config = dict(
    head_dim=64,
    d_mlp=1536,
    positions='learned',
    qk_norm=False,
    bias='all',
    init_std_up=0.0293,
    lr=0.00107,
    beta1=0.9,
    lr_head=0.00501,
    seq_len=512,
)
MLP neurons of a small language model. Each row is named by its layer, matrix (up: input weights) and neuron, and shows model dimensions 128-223. Each number is 128 + 24 x the weight over its row's rms, rounded and kept within 0 to 255.
After each neuron's rows, "fires in" lists the words (lower case) most often at its 100 highest values on Wikipedia text that the model never trained on.

L3.up651 [157 152 113 182 113 113 128  98 138 131  99 149 107 133  85 136  98 116 133  90  89 124 131 158 110 162 137 103 149 161 129 119 102 113  81 151 114 168 149 152 143 105 118 127 146 113 126 147 155 142 139 105 140 132 128 144  96 115 126 142 146 116 115 154 124 111 112 120 105 145 109 135  92 127 128 109 152  84 133 124 135 123 131 117 110 114 163 122 115 112 135 147  86 133 148 155]
fires in: "number", "part", "result", "ref", "subject"

L8.up964 [147 134 156 127  95 154  95 156  62 153 123 157 130 153  99 101 137 194 148 119  93 110 123 160 114 120 130  99 107 132 139 118 114 101 110 119 148 128 102 187 108 115 121 117 174 154 137 139 177 141 131 144 149 125 134 143 132 112 115 130 134 107 126 142 119 163 100 113 113 148 126 122 181 153 145 127 135 115 106 146  68 115 122 149 103 148 138 138 118 111  83 165 154 112 148 171]
fires in: "on", "in", "episodes", "from", "released", "times"

L3.up862 [135 125 125 143  92 150 127 118 109 172 161 112 133 164 153 126 127 137 156  83 107 128 113 161 121 143 152  91 143 177 132 112 136 115 130 118 111 215 129 103 158 129 137 123 129 127 106 150 156 129 123  77 105 150 118 177 101 133 131 115 150 134 163 102 126 158 135 132 141 148 122 130 108 161 134  65 108  97 125  70 167 151 102 140 137  83 190  96 119 124 161 111 119 112 145 150]
fires in: "film", "video", "information", "music", "story", "picture"

L7.up411 [103  89  81 161 170 116 121  91  86 155 122 140 121 136 115 157  99 108 108 105 174 102 158 148 103 132 149 126 119 155 165 118 167 141 131 112 161 128 149 108 127 126  87 171 112 121 121 124 139 135 107 132 187  79 158 114 153 165 111 149 124 119 112 112 136 132 127 103 117 163 156 115 142 147 128 146 140 196  86 137 121 159 122 135 165 137 103 137 153 129  94 135 118 135 150  89]
fires in: "years", "time", "day", "miles", "days", "weeks"

L8.up456 [154  44 118 150 157 110 133 121 126 101 120 118 118 122 123 147 120 121 104 160  91  86 133  90 114 130 144 129 115 130 143 169 132 176 143 159 164 171 111 158  61 149 136 116 158 100 112 176 131 150  79 152 104 114 134 102 128 124 118 106 119 113 133 158 120 116 116 119 184 128 122 130 170 107 146 164 156 140 153 157 136 155 129  99 120 130 115 156  86 127 129 128 148 114  94  93]
fires in: "he", "first", "his", "she"

L8.up1058 [155  90 141 161 138  99 119 134 110 168 106 123 144 187  92 130 121 157 118 116 154 136 128 121 116 146 107 136  88  81 177 124 119 129 125 133 171 139 124 130 151 125 140 118 105 120 135 122 158 164 131 145 128 163 157 128 115 136 150 106 129  85 107 109 122 149 152 115 148 179 151 107 162  98 106 150 136 156 140 157 101 170 101 138 134 165 132 141 144 142 115 115 146  71  97 144]
fires in: "at", "held", "attended", "wrote", "written"

L8.up1061 [139 150 130 191 163 165 121 110 118 123 101 151 155 165  86 112  74 133 139 120  70 147 127 132  81 114 122  94 150 122 112 130 195 133 171 140 153 152 149 108 117 103 114 125  89 156 110 145 120 106 127 129 114 140 105 140  86 124  98  86 149 156 159 172 150 130 133 104 139 131 157 165 176 162 141 159 144 174 105 104 153 158 130 122 145 172  74 117 140 145 123  99 133  81 109 167]
fires in: "in", "during", "on", "the", "from", "at"

L3.up600 [152 114 108 109 103 139 152 145 147  88  87 114 109 151 157 130 134 150 126 114 132 141  94 141 149 140 200 135 105 106 113 145 172 125  87 110 115 125 131 126  96 111 136 130 111 125 125 132 130 116 168 132 122 150 135 171 146 144 126 122 101 154 124 132 158 129 141 125 153 111  61 154 101 189 142 139 125 124 135 147 132 177 131 120  95 124 143 142 120 101 137 119 128 128 133 117]
fires in: "for"

L4.up388 [157 124 123 138  86 126 130 161 127  91 118 130 106 149 104 123 125 174 126 131  84 166 176  97 151 143 200  93 118 135 110 117 162 110 119 101 180  93  92 101 119 158 135 123 119  88 101 139  98 100 150 113 141 172 108 110 137 131 112 133 117 141 121  93 115 106 176 112 154 104 114 137 131 153 126 136 135 121 158 154 101 129 120  85 144 138 123 142 122 123 147 137 128  95 114 164]
fires in: "he", "had", "to", "worked", "first"

L7.up1211 [149  99 163 121 127 176 135 112 125 111 115 122 156 159  97 156  97 147 121 147  72 146 100 104 149 127 130 109 134 139 110  78 132 125 105  93 141 128 150 165 142 166 159 109  92 137 112  86 167 112  99 113 143 117 117 130 115 120 122 127 118  77 136 142 139 161  88  83 135 144  98 113 122 126 107 179 146 124 104 133 118 153 112 107 126 177 163 126 108  98 141  85 124 139 120 101]
fires in: "made", "took", "taken", "takes", "make"

L4.up110 [152 129 159  72 104 145 124 104 117  93 169 138 120 135 102 155  92 161 139 144  58 157 153 123 119 121 133 158 128 155 106 146 118 117 110 113 103 153 121 155 103 119 168 136 139  93 144 139 153 124  92 129 154 123 116 180 117 141 114 145  95 104 189 125 128 142  89 124  94  97 158 145  91 124  92 164 125 117 116 117  78 136  96 146 129 134 130  76 104 133  86 141 126 137 120 135]
fires in: "member", "part", "north", "fall"